python train.py --hidden_size=448 --num_attention_heads=7 --norm_eps=1e-05 --rope_theta=10000.0 --rope_fraction=1.0 --parallel_block=false --init_std_qkv=0.0198 --init_std_down=0.0 --learning_rate=0.0022 --lr_head=0.0102 --warmup_steps=200 --decay_shape="linear" --max_seq_len=1024 --doc_mask=true --dataset="wikipedia_en"
MLP neurons of a small language model. Each row is named by its layer, matrix (gate and up: input weights) and neuron, and shows model dimensions 0-148. Each number is 128 + 24 x the weight over its row's rms, rounded and kept within 0 to 255. Numbers have three digits each. A neuron's up and down rows have the sign that makes its largest values positive.
A block is one neuron, or neurons of one layer that tend to fire together. After each block is what it responds to, as a language model described it from the Wikipedia text at the highest values.

L8.gate153:133110147105117178104132113097097090126156120155079169098120110137129183123129139117123113134126170134117143156126139151120137075113120144139144089148154172150153131129121179168139080136115150155145154131145109090135150138105142125089080114166114178112135133106155136142087076107153131115094099110156153129132133118119138105116132093119150132130160124136106145115138131100069140150119115127115097127145111139116149156124105160120106147131097124183
L8.up153:108128105141131107150168143081144091106108119130119101155110134152131147147111137121113124115164148110147148139107091116120146132145098093067101117100142111097156131096119109168164107147130107131166111112145152091142102091142123182140128085136124132135139145122164131137143136111115160124111131123096153165093104129105153093122165116140156116129117119140112100105119148104148136140123110164136160130121150143133123150143173122097107119108080132114
L8.gate293:114154183126159143147143121130111165078102121120137141154130131161108106132123133125088102107110085140128160179128113161147116131139127170132158111156139114155102149139118112146145110108099126133147144114160154141138100176129162128195081106145121133128068123119131154112099128110103153141113144118135134128116110166097131144086127117127119128137128118114153127148125162127108136162125129121124118152099116098157118117109158134126113077134092103120
L8.up293:139105154170078132143156090099068130133131111122115126180107120153070104120139133170150091115142142089091123129165097094132098135122138165123092096096165158132112124102133125157118154144145156125171118115102113112173128124127149097187097107143140121155139106113149126146136121116131131103095119087115132107131059147124129121078165119129144118167119162122113156164165092115163116127123138103082123166111168125079099099147162101126123081138115109141
L8.gate438:085132147116106162099128149075152170116158132168131178155130112154146090165152145102106126141123120091154125158127132123121138129165135092089145121084101149103134098106126118127155127139135166130129125104134155099111115116184128143169149126126129106143142084099133153121133140126124135143126093157124118099128125124129127166073141130139137139115090102126161116135132136149133107147151153162105159117140142140133118122167159134109072116136125149114
L8.up438:123121150128137109142171133121114137099081127144152104174092110140131098126123077159102130121107162135141162117129111091126125140143182139132129103139151154160130136123109122138120128131113160097124161111212162115167097127087156154090133162150128114132126130150145122131106129124113150132135120143137167152159131115105066169088097137125118149122123158159169134087104169085103140102134188116111108117100116090102148122135145118126126104118105139100
L8.gate554:157103171154173153132139197080142128090127122131140062146110167101114103141160143165108159111102114134126148127146127095101102102151128147135128112122137118129120078126106133166135133124120125126145138101118108117151150143138119109171115099147117096181118165133107108163140132160150167126085138137065120117127086150124104115104153140107102153125129135160092179134133152108136107190140110128138112106098123132151070129142129099128089099137100120129
L8.up554:137098098122160151143115102095148105084113171157122089145123122108141089115112115144125135135114088126158154107153154123102145128158132101121139190174159128158155125111107090097138127167108109143126111132123111118117129130133108095159118099123126111163130121139102126137114140154140145143133144094089107135088094102128123173122103142143042160148104122115131069119149142113137145154140171135138102143092136118121156121116096130099115103129149189094
L8.gate580:154146111156110135137118103081119126135150141118136145149115142129155077125137150138104116132131134115126095133141115128108119152138158120112157083128120110148112127111151116129141144139137100102118126105103141073121092114169119155194102116111087120112077112106126098116116083129139145140090119092153122155129084121157097106117141129142165116121122129110134138127142128135137165134128164120157083154105144081159139093136132126095119083159099095114
L8.up580:167140155103132122133137105108082158119135093096119190145115151125116151110098120090106128154106107124117152158141120156099100132137117113134116140172128138117134096129130129122089122106118155150131149108157137127126114173141124093169121126137120126132102129076121074125109102146133143138088121106156149138150078118141107156072136133137134142121128137117136148143127121110151132125115171152114133114169166102181166086110146141137138085149133116147
L8.gate696:155133115146116146152135147112119115115118099144125105150114119135143131114135099149119095101135156080116136098138111109147122171142101182121119103174106104142131127098112159099114162136119147183176090148145169114140137157137109114144176138165131145110110149134109136121180123131145081116086112097140101146132138170116174157152169093152153096113133133117154132145106109124112107101115133120135135113154103149147133106188078154168101129117106172169
L8.up696:161135133121116157150170143113140142130101157117133144125110060132132105146129107113126151119118147134141103080142148139098127133142151109131136128130118104120136098107039165116131146076151154155184128125121155131155118167110136093144161147135116104100125135138131130147133126150189139099109114165164101106113125118144140104127153138134121108157110179153135133097137112117111139141145129139129110168101101132138123114079088126170120129138112145127
L8.gate778:149124180143111121133132150137104123127144128086170158146108135153094107121148148172106100153123105115094136109108149122139138121178167123122130099110099153143144155095129133156148139092128146130123086115094099123141128135144136149114130100175132121100138129156120171116124099140083142150128138124099133119104121137100114107138137104151145129140126102143127139136191105124154145127160153126112119128129137127122132112139139136109143137225089128114
L8.up778:112121107137116077108114153098117117119139143117161114131142119086114076145158143161132115107120111124142144132121141111169156093121105127148099151108134198122132156122127185096168107100164118103165159130172124100121156113128180116111081127122145150125119111096150146102138137120056135087125114072091116111084104126154101126105173110149129093116092141169127118140138109149146129108116182179146134118164168122084145103140137137168120120081095090161
L8.gate799:112151154131134137110113099148156154102154145112189130140110116118143087132148131105169122133142115089146167118106090104133085131184135113122198149133124099142148099135127115085128091128086130131156104121160163141113092128114122148095122092152091148126119088130183099118137171063154143086070119075151129140093122144133102116133131140114116116123118154110132150148142107095125109138148095108170155145162130109131144129135112137137133148122127170154
L8.up799:164138100117084100136158134150124127114121096155106186139121134120094101125132142130108148129148117138131124137126125174111126112128125121133152077101134146107117132138115103116141124122116095137073153121129125125113094098187110120125167142153112097159146146079114117123117094118121128145147112100111136127152104116170101108150084150130135144141138117142130134137109162186108141130185122173174138134106135192132088135107120119132128112108135143112
Responds to: Arabic al- hyphen. Mostly the hyphen right after Al/al in Arabic names of clubs and groups (Al-Rayyan, Al-Nassr, Nour al-Din); weaker on mid-word pieces of foreign names and table fragments.

L3.gate544:100101116087125146140112119135139132123119146154143172121149127131176124172139133100084124136107100140131151155078101145117133100090124144106139134138104127114109124124128081090177140136101101118156106131118156113164139126177125164103125097119158113123119093115124146149102153128078138124128162144150099126084086125165141146120110120138152121136143111140104098116119178141102112151136154154123146125132116142115080122147088137157146123099095134149
L3.up544:162091077111161138093134099111100119153141176127098166167121160172121176128124151082124142179182113084106138103115098158083102118117138130120167108149163110149133143124112095132115130138142154119146153139130124088096111115130120135168143135150125157143141168106127136081118109062142115117064096132123119118155104139079116139139170159082131157123152115107122163131120138159135109139128136112062129138109109093120102176099082139135140142145133094093
Responds to: Hyphen in compounds. Hyphens joining compound words and names, especially after Al/al or prefixes, e.g. All-Star, Al-Hilal, hard-fought, Mid-Cities; occasionally the space between words.

L3.gate805:077137118103137176117096151113140115142129169113127156138107122135177164120130166108119109117154123097143121108143124077194110105162152124119136139096125096096105132107092118132119085134148116139121139093179072119134128094140109151130123127128115139124169096099140082121161147159165130148099145101186134117132107139136150114096119145144201160116138132140118144110128146162108148146136125112159118109086130125131121109139087105107125154116109120109
L3.up805:121140147081117140115126132175141108103144165133105129100138106141098151129146118080140082173130106084162126111145133102174157109077149154180139132099141124101085131142119126117110088101152157123168164117133103159154132129148151167133112109094072135131085117092121116093169140138102152161157101116155128127108140114115191143145115133172131113132117126147093136131121109150120130149093106204133115132164141065122074145135108091129105157124139124139
Responds to: Elemental nouns, compound starts. Common nouns for physical elements or senses (heat, light, water, wind, rain, fire, taste, fluid), usually after "the", often the first piece of a compound or longer word such as heather, windpipe, firefly, raining.

L8.gate379:121110137058101126131141156097118125117141144127138109120147094120099157181167119134108112191163167120131130168141127124106113103146166162101162182126109125125119141148113122111181105086142099152107120113147144154147114116125086138053118110130123124165158127136116097136113145140130195109152062075091142121177171109115123124138138164105105109160108080095098126144069149151123143099131121172114172136102111133105094112100128100144125195126135132141
L8.up379:141116131128108109125161128145125142124082139121111098136168140158134133106150185100117124135113199111151167128155130129129095076151158146117163191085142128114124143140076142122132115113159119130115132092094117160129089113151117121112113142110133103160149198123116106143128134076157099132144085129116123109137125138100111122123085132140103132134118120152152093126118141092137120122171128162115165143078155165135110074155150131169082130125142137139
L8.gate566:183099132138133165150097104110073135110124094168137109119089109131121118090093093129141136094112123151125139142150107073101150124155151123140101117156112100129154102123086107134120147153159134109112086187113144173098137142118134189145109154121111130071097070126088138128128103153113130121105130059120149111148192089148167142155105119098162141142135089106096158129098131136115127160129133123144172134094160152078104140141110141164119127178117149143
L8.up566:172120123144152163089129130124152162132104121159114125101125117147161108144087121089079093108135108161150128169126147147092132123138168143129119134107142121108150129101153114169127118170161126151138075134147065153102184084121127135128137115130176131094150142109123139172105119126151151156139112076152104148117132116152140148118122118126115109114121087115131097123143143074117134127153148161175144134066144166112085116163132134102103152118157133114
L8.gate620:138117116149178139144146142106141129123085143117166108129160152111156123106127100145097115083117122127158120122152098131094149125145119137156131133130099123119107121098081137122152142150112099112134138149147146129127130082117141130141145113117124122148083191090098175172072120110139145119148104143078104136198115112130109151166102129102148135105121110168152105124073128121135132167165120131135148121123127123148150127110169143142155126086166146146
L8.up620:115149098119110115165122148053149083153121114076151119145156081104097105138113114099106088133130148148145123085161075093103139121130149163143101119142097125140122135162165091117111135145097130128168094118126164098132141109161125127118142149085108105120127137107112133140116111149142130110138090150106079097150160053133098151142115136122154154124081103099151126130110109096101109177118065112139150091116144136154142183114144102119133128081146115164
L8.gate740:124170116142128170128141141142084103114115125108122155100107140089101121156088138118091133110123151144089132125146102124149125118151150169114096129153078125111127142170113156129109117127156121112118139102151121116136145168118147169110136125124114128121114156127096145142165124117105198170150138100131118161106117125181135112087108123194143151132158091129107117148152130167149157150114164117130103122128140132114120124102145132137127124124145141147
L8.up740:155140134136140119157181121078132038124108182093108157156142118130070085130155132103120126143120125095090127145129119124159118130136141151140099117102114151171174141138112096138155155110201120109136127131095096097123151117099127110099176143146144080155144123155152129148146109125125122118153122139095135137093138110119158159138143121122125125164093150131105136108134108150145108159128101143162112156112115145158155146127133157133134171103148129141
L8.gate754:133143153178122165136080138142155165152151142151184129152101147120101129185128138099130133113150107105146171151127130118131129134126186121144143107144105103143148121119114106075115151161109114151153078139124137131129122121113114124116082107126152141179171168106113132125110173169129188121131114071146155126133125136128119134114135119125128103136095153114115128073133149107178168162127191157089121117104118121150108133071116171155143107112119114099
L8.up754:120121086154123160149104105146124175188121107104118094138137117146140106170148139131170151157131126142125122200143153114133179160138103120134101106099112137133147133147161122145168088123129119150126158090110124098086137147148122115067137129157153105135116170109113154165107127121122177112128098140106130115073152153129114120077124193091133172159098157146118127107123104123089124144155173157098119146124157086155111134145112159157084109121136125102
L8.gate773:145145121130082138104114148117112149119148164178105123115089058094197134123141125112080129164101113134148129170164062122135136118140088155132083146123117143149172150154166085127073085147158115147130165131120109118097158117095035140142147139118111157126148141084107152149131131163126095143171139148129123115103095152128121143098131075115141129118134096092125102143118139103103154160109140170143130099148132125149146140165085146155144135132095154160
L8.up773:164117095104150146129129100130079151093134164167111125116146062124153119125132115129098131138153137110125122156135108115160152140166094131113103169158109156116166128162119090111116148149123095089110136157123109173184112136167118101122105102174169095131129089107100139133145127116182125147107100113128100140121133166152120150086124111138140062119109121089121093156091158179117113131115117143122146141146167153147107129106084150150125109148103097132
L8.gate801:127137092110117133116176127100120154116086112126111139141131132093109111149133114109117117125136141132132174144080122120119126168148147088086111127083127077101157130061138145137105127137077114153087073158115097201112124090111134131150130113116159186141089106102111139134142119150097131156125151117102113141121138144134122138102127134107132149195141108123155124151133159136106169121085146063111143109138063151114109084154137139132122110078126125121
L8.up801:163148088113147133151182126112184130112156172102108067119126083111166151169144132119138103139103131146127130135094132103170122111139131151132107179134131138104115124120080149094096129093107141131127132145110130137092114161109130121095127108119126146104122157149078151145125175131098107177145106109106094102146130094165115138099128133147151120105145098120148115182152161151144172088115165126103123154150124125136076095163096159136151094142122149148
L8.gate823:126140076094149137110121093084099144140155142071162096109147095122131143133141135109164112108166154155128104151112109122078172141114129123151155154134122128147138107142146135156101116148120143178121075133131142138152070104151135114156171161106186161161121120128096126120113112127103129138101115117103164098155106121085158127116068126154099120145178173162138141140123130151113140152119164124131170143101143128147100132140113125131111078104093117104
L8.up823:155133127130124127146152103124151131176157162123164109100118136100133175146104110111135084136173131109090129168150085067111148110116119137134105125149175111153124153161125162141108134146126121161162124129151149132117148125097136145148122145145147144126152166150114100131145139153110159178143098153089123124144122120126089132160148128175115136128126168149131125102074109111122120172148102162161120138112127128149133138142161135116088099162169176064
Responds to: Mid-word stems before suffixes. Word-piece stems just before an inflectional ending such as exacerbat(ed), regenerat(e), categoriz(ing), the "n" in wouldn't and wasn't, and opening quote marks after "stated that" or "said that".

L2.gate76:121076114128106151105105113149138165122129132116138121165170124125175138107155108161112137111133114129135143100119080148133095087168133138115115146149159105102142120149108120118121122111159158069146109126112077116122137146135087134117148078123081132109139179133118155102150123095156101116119108118082146066161131146105122136132125128114121133136131133129090184141135125124119122115131125118115123106126154144178130114141092196157112136096093155131
L2.up76:123096134163135130117148155075153139094148120135141124109158100132149144134186134145091098109100152120091097114087088139164096100144131128122102163188119124118122117110073146098119144113160145113101069112109109149082099122126110131175169095150140103101111179165104080118150123139144104139121076137111155108152159165133134122146116135087100118148133115129098163165152129085121076094136101147141147144113128104180123134080141146122171152123139144158
L2.gate130:103117111147122116143155130116083161147133148094115148125109118142129145132132105119113122158179119116133192089083168128114123127126135117153151134125151135148138137116118136125137162147123162112170105121124110117090134139109116115172108112120146170069125165128126165114196121119129129131160160151105187137102145122108116124159190098103154129162114140120141175089136124106100124168108114116133101105146093163145104121136120131124139147110089146104
L2.up130:111127098148149154126083087153123117153147112165111076127076104133159131094070135103151108130098155111165096130130102152136160143152109128173147152167140138114076136142165080118125121106133128117135125145150100083114142121145122142178117118140122178092135150099102113089090167119151149133098124116113133161157134130115154107130117132128090149160142126076103125122127140137090091163136149129115123141112153137172130163117113158112168120179098126130
L2.gate213:134093120138150127124127110111152171085119112123076151122126136066115131103115146133092107123085152116145148135159150111116102089070093140131133115153154099145134124155115123143129083089098102096112133142137108137113128134137095119132178124136130111115140128157097136109061148105109149141096134133103093112096080134118114136125120074157102130150146179133132141164129146127096121132180136186107150140144093115145134128116112145133145107021123086146
L2.up213:153079133131153126119119110151130165090127112138105161145138142109134126109106149133120088122074154119128126079154134145083132093105107167117176123128133071169124121148125146151136137092135127121124117116140149139143109144146155143123165098105132121141151142130143181109126130136132130088107121108098134069115135171121123115116145091124133099149139113121153153150165177194109112109133078148092109124116140127136129138108114146104131101094124094137
L2.gate244:149092156098150145128112118091124180084147165135108128117174106130129145148082124116078137126125125136128135168132118152156108146129140141143123128139101118161120118148131132151165130150103148133149131148111121164114134132131088142135125145101122122159127116078135139123169119088086127145153137133157134133125136169129117085145148129144120143124126115140121128153127094141124070149125124174124103123081159122107134161107139139135156108076137137132
L2.up244:121127117077126133132107131156127102148160145115158172079132134160149141164147127091121133126107110148125118134113119109141141105130105145120109143153151144090154150129134146117121129103175122127120168123130096131132141173125141148182132149143169158128124175122075131146118153137123158148130146166140160113108115153160097137110115115157129132175121109139102140097119101102102090138152115171088142118068048134147118083099111186116183155090090156140
L2.gate267:154148138101124192134101155138146155147112128155111143145123113113163156117167095102128150098123117131157132125124157109079156149144131115146138112154110111148102089120124096098139148157167117126149113111122145156153134135114109119116125134132089130129133145118090143093147111105141159172105160160146143146132133133121136110092151130114120097135114108123131140138126119134140138129120130103110124142070091121151139099111115118119181112113108107130
L2.up267:100167146129139145145115135133128112140145130153120128152137152142115110123108150092119144149119122143151150134131066127157122118111113083091174156162149141137146170119168129112137119124120136140097173111135146138133099125102081132150140128102124096129135116191092115126100114113163147094122106129137113123081158138121084136105094121157172154101127141152148148089113168129118127115162159094079164081100130157096125155151100142127170152122117111097
L2.gate296:135112122126164149095122095128100105126118096114117128156147168188167107122145131097114125139128110163086123113124083170090113088135127088101112146141169121103111125096104141172127116153096137144124096128154075129144111125107126098120155126132125133182138144142135140139127092145173150121099115140074160124112139137129091119105133135126108147137135095137140117126136119137142109129129162129096132101092113119159097141109113136151146128142139112127
L2.up296:112125110105076163147152140131168130176162109142116177131130095123152118178148159130126154114109113107118160101157126110171066134148129154124141141082108179114159096125111129103117129145164140095155115116150133150167170147117115199129113122099123137125116123097140132114128121099107150183105098096130091136157122104151120142119114134137101117105131132149118134109145156161108169137138086143135125097130121139127108101121096156130126109111137161110
L2.gate592:110071116097145163182127126123100125130127154100089072108169131169145124138113105081084137095118108126065126147113070114129137156128113147142130121116166114099165149112116152142107156144134107128133140147126136145112149123094138140151137141110088131131149115119111135132116144104105143164142125156131136160126139090118140109097140130148131129137120118118134165171155157135109139090105159160105153086105092103132106096120184109170158103137154134150
L2.up592:114103125081133130123107138104144152147149134167124136139132101144070159129182172138116146137137137108147099120112132128177113103139155161172129181104107142105158192114140126118115142116116096144093144082178131092143114136095124180130127132131144138122110143083139105136140086136133166120081070122122116186140103102138122150116146095176125107151149129087068121113119130141096117103136088148107163105121134113140093106137094122120101167134090091115
L2.gate712:117067146144155118179174124149107085136147124150120118134104140161099124112143137149129104113153114133097116156149142152148134131132106098108128180137069141163131164133136139146099106128150128090109137120100104152148108101116172112149093143108114105163114136172066156144102114127150111196112117114090161136147115161145132140148103131122119123165124108156138096089172137138159087169118142149115118135124117120115109153139137107102135089132126145161
L2.up712:152092133105146123089118125101121148102145163121102131178121136106159135115182118160083150113123110098140100126152155127136104171126129123154126102131109090119090128086126085119138101114136063142135080149157149125194156115109165141135142108105138147143136130118179148136142181123115163097130125119152102104095145144095168115062146111127139113126148142084127151153121120131129180149149158107115159167148134149110117147125111118147134124070104117113
Responds to: Hyphen after prefixes. Hyphens joining a prefix or first element to the next word, strongest after post, pre (post-war, pre-theology), also Arabic al- names and compounds.

L2.gate73:090082111121110132097121148130180098128124150115157139115139099157146105136157163104144080145181145145155096091136070116146101129159113128102114156089137123128112154111098113164136097157107103142101110132140115088177143145156185142136100164171126134121169107166165106137141119167124157190130117131137138144104124141125135156142138130129107136141099159162102136145150119161118155163133115146089148120113106127168152132114128083097153127123135110107
L2.up73:123097172125156108117098158118178134145103128110142135112108090157133136135103100136125123126142134146158094105158110166162133156101125114132123121113111106105114149125104134174137140140147133126143100120143089103189126134111133164116090150147130135120095118099163081121132112162136155169164160117140112119104133102112150113126119129108129159157100136117125106123133128135114125155122142081119142127072154138182124156156139100098127186121131138149
L2.gate286:132142092114161124144149150125149110101127139123148115099120052129118171137096130123093120142152142120149155101133137143139203089186081116122133125094141124137123144119072150117136105102146147130144131137124149141125150120123142150098086133137131109127109137153095133101129099133146134157143177134173146130114140100143115139095126123138139139151106106117126154095115117114061154151095159163139149159108102108168113136129119077176122165145125168100
L2.up286:088097121114125132133132149131116118101134130096134124131129099133141167165115152121098111123149115139140132125103159140140154114138095151111152175111130153107174099139127128123160137108119096105152087124151086140157122109131126187131087153119119100096154103117130147141116119122154148155141151117126133116160155108154117119083121109162116130145082120137146135136104113119102115130107138147150123127087114100143083163124158118102108150125137156131
L2.gate301:096171120111166097139148120138134066126150128137172149165105127138174112146145132108077140085111123149128111145131126116138136104096100113118146141111145135135145171139106104092106107133159133114129123120160119116154171124126124121146128085078083138122117104135186104107109159141108104136085151108090123156114106104130133111160117134154186117131109115122148178158102124132113153153090110155122114106115129143105153106115131110144094120142131121148
L2.up301:107125128128145155146135116133127094128137129140090124143130167134151146156155128105157125137102128140134126135070118120181162143090107131122148123105111145134103138139129112134056121134135090184151144125121107135139110143115145072121154140111137118138116118136166074115113110135116165144143160110121122146120111108094160110118123110130134114123096141145122162182109123145149138151103154163133124169102065111107141132154131107150139131099129150105
L2.gate337:139148116145139128143092074161100122111111107142160135078112136136110103102134123140131139136089104162103129110093121150165108110124124118127111118076156095098167098154115117165143099149139114092112075118089111153160103102118135157096110126113100153135133113184130121123066090099123208123107166123132109135111103119134077104145126111127129141125134133156135168115114145090154116133133172110096121174111120116092072123103149173130144167097133097148
L2.up337:121120143115112111121122142114130150086150153114136108110120127099125158126114140170135179157088144156066124150151149119155099115136098170115108132136156079098117143135125148126140101113129151110105090152175100134137087134153132144089136144126124087092128102181197101106120158116093152123170148119162122123129144105139130129134118113143170150127096134125113170117074136101124135089178182136152143166137147135129109167129152138132122168109133125113
L2.gate344:110128157125130110160100131164135092133135104108119087127145099135165095115127120120111136108122167183131113157120128091132199131152140151125100148133131147139193142116150104122108108139122145185114106113123185184148146121105081161099130101105130145106131132144134133086091113111110088135160131141164124091131109126131151124092116108150156101154171112144143116132072165131138115131156128158107124115110110073125173119146107100155134120154070139106
L2.up344:131096111136139132174150122122108091102152097104138096095135083148170134108113133121094116124137115149119114134122154084101147127125162157125133121152120106142152137138133127114125130153109115174117117139142174139168162128106077118139127085134099172123098122140119112119088127138164097109135107156130125148158138141130156153087114099150115112152131135142162135135092164137128131143133108163131129123170076102141093114132114076160118134121096150144
L2.gate430:132174124142140131134103094096161119124099155144132127147114107132091151160190150124133107121127190152148147097115152103109138109107117118103168125149106144134136112103158148113096143129149134115098165129151148137155144130076125124136185143135131098089091157132125171133171099134134140120102132124136113129123092130086157083087092071158169127132155115123174100132167161101151088139111133106122160156137104115131111127113092084087066120123141131143
L2.up430:155101160151139108138136119115117096119111146071122157140098121124115130143143133096119132121114126114167106114131114132120157153125147120143116112115141122160135122148100112162101115147136122131114136148141063083151134135135141134096071135092155150110130164134125130118076146153096107110180137139131101132110116109136118136178130110111123190163139143095084085125158085125101166132097145180156132130100120135135125101151151096155173094154127193106
L2.gate518:145142118104125092163082137184133048091107122115143128161164116127147141082097123064132105086139102153118178106168131181121116108114075107133167107130137126091173132136131112170093132126124163128188140128164128144193118123120154091149125111115112127131073131161125107129097116120126164111156080152159131114099111120149127136097110113127081173117109127102137118145077085127141120126141136151143126126114148104123133130141122122130126139170080102121
L2.up518:125138077090167095129120188188127147127117119194131138127123091141148139104131110124092102137157148121098156120108136091132151050121157151130147133127130153132110129091138143130116095135156121106149115122116129176126137128153138103108100151130127163105075157118129116108156140120144111140152152114137091137124108129166115120155147150190114143115099127057155144124106101075131132162171131155134127119143116142092115146122093123124131102095129131132
L2.gate603:126131094103101128112095124139115104124130095110119115153095065137110160154105145088113111116123131157133109171133082151115139130134108133132116093143127129142117136116122128130113149079139121105116046132103148152146157139084122160092109133160119113106145116132070174087143148076116154170149139151133118149109159103189064166102132115086115078151145103180118096171148153158096116166120133148099155122105142169161158143132164123131151080165133135146
L2.up603:128118130119127157133129122146132108094108111144135132157140082134109139183119142127100101140123105137106120195174104153140149129147112127141139134119119143127112129094107096127104134120125113124129088105139109160127130154098122115090073106125126061139134135144076154120153119106188148188141151139142146140097164100180156114125138089091168101137126091136144096203124140137065113160120149119073140154109107128170125166131170147148152128119122132162
Responds to: Abstract quantity nouns. Abstract nouns naming a measurable property, force or quantity, often after a modifier, e.g. binding affinity, receptor sensitivity, sales volume, power, time.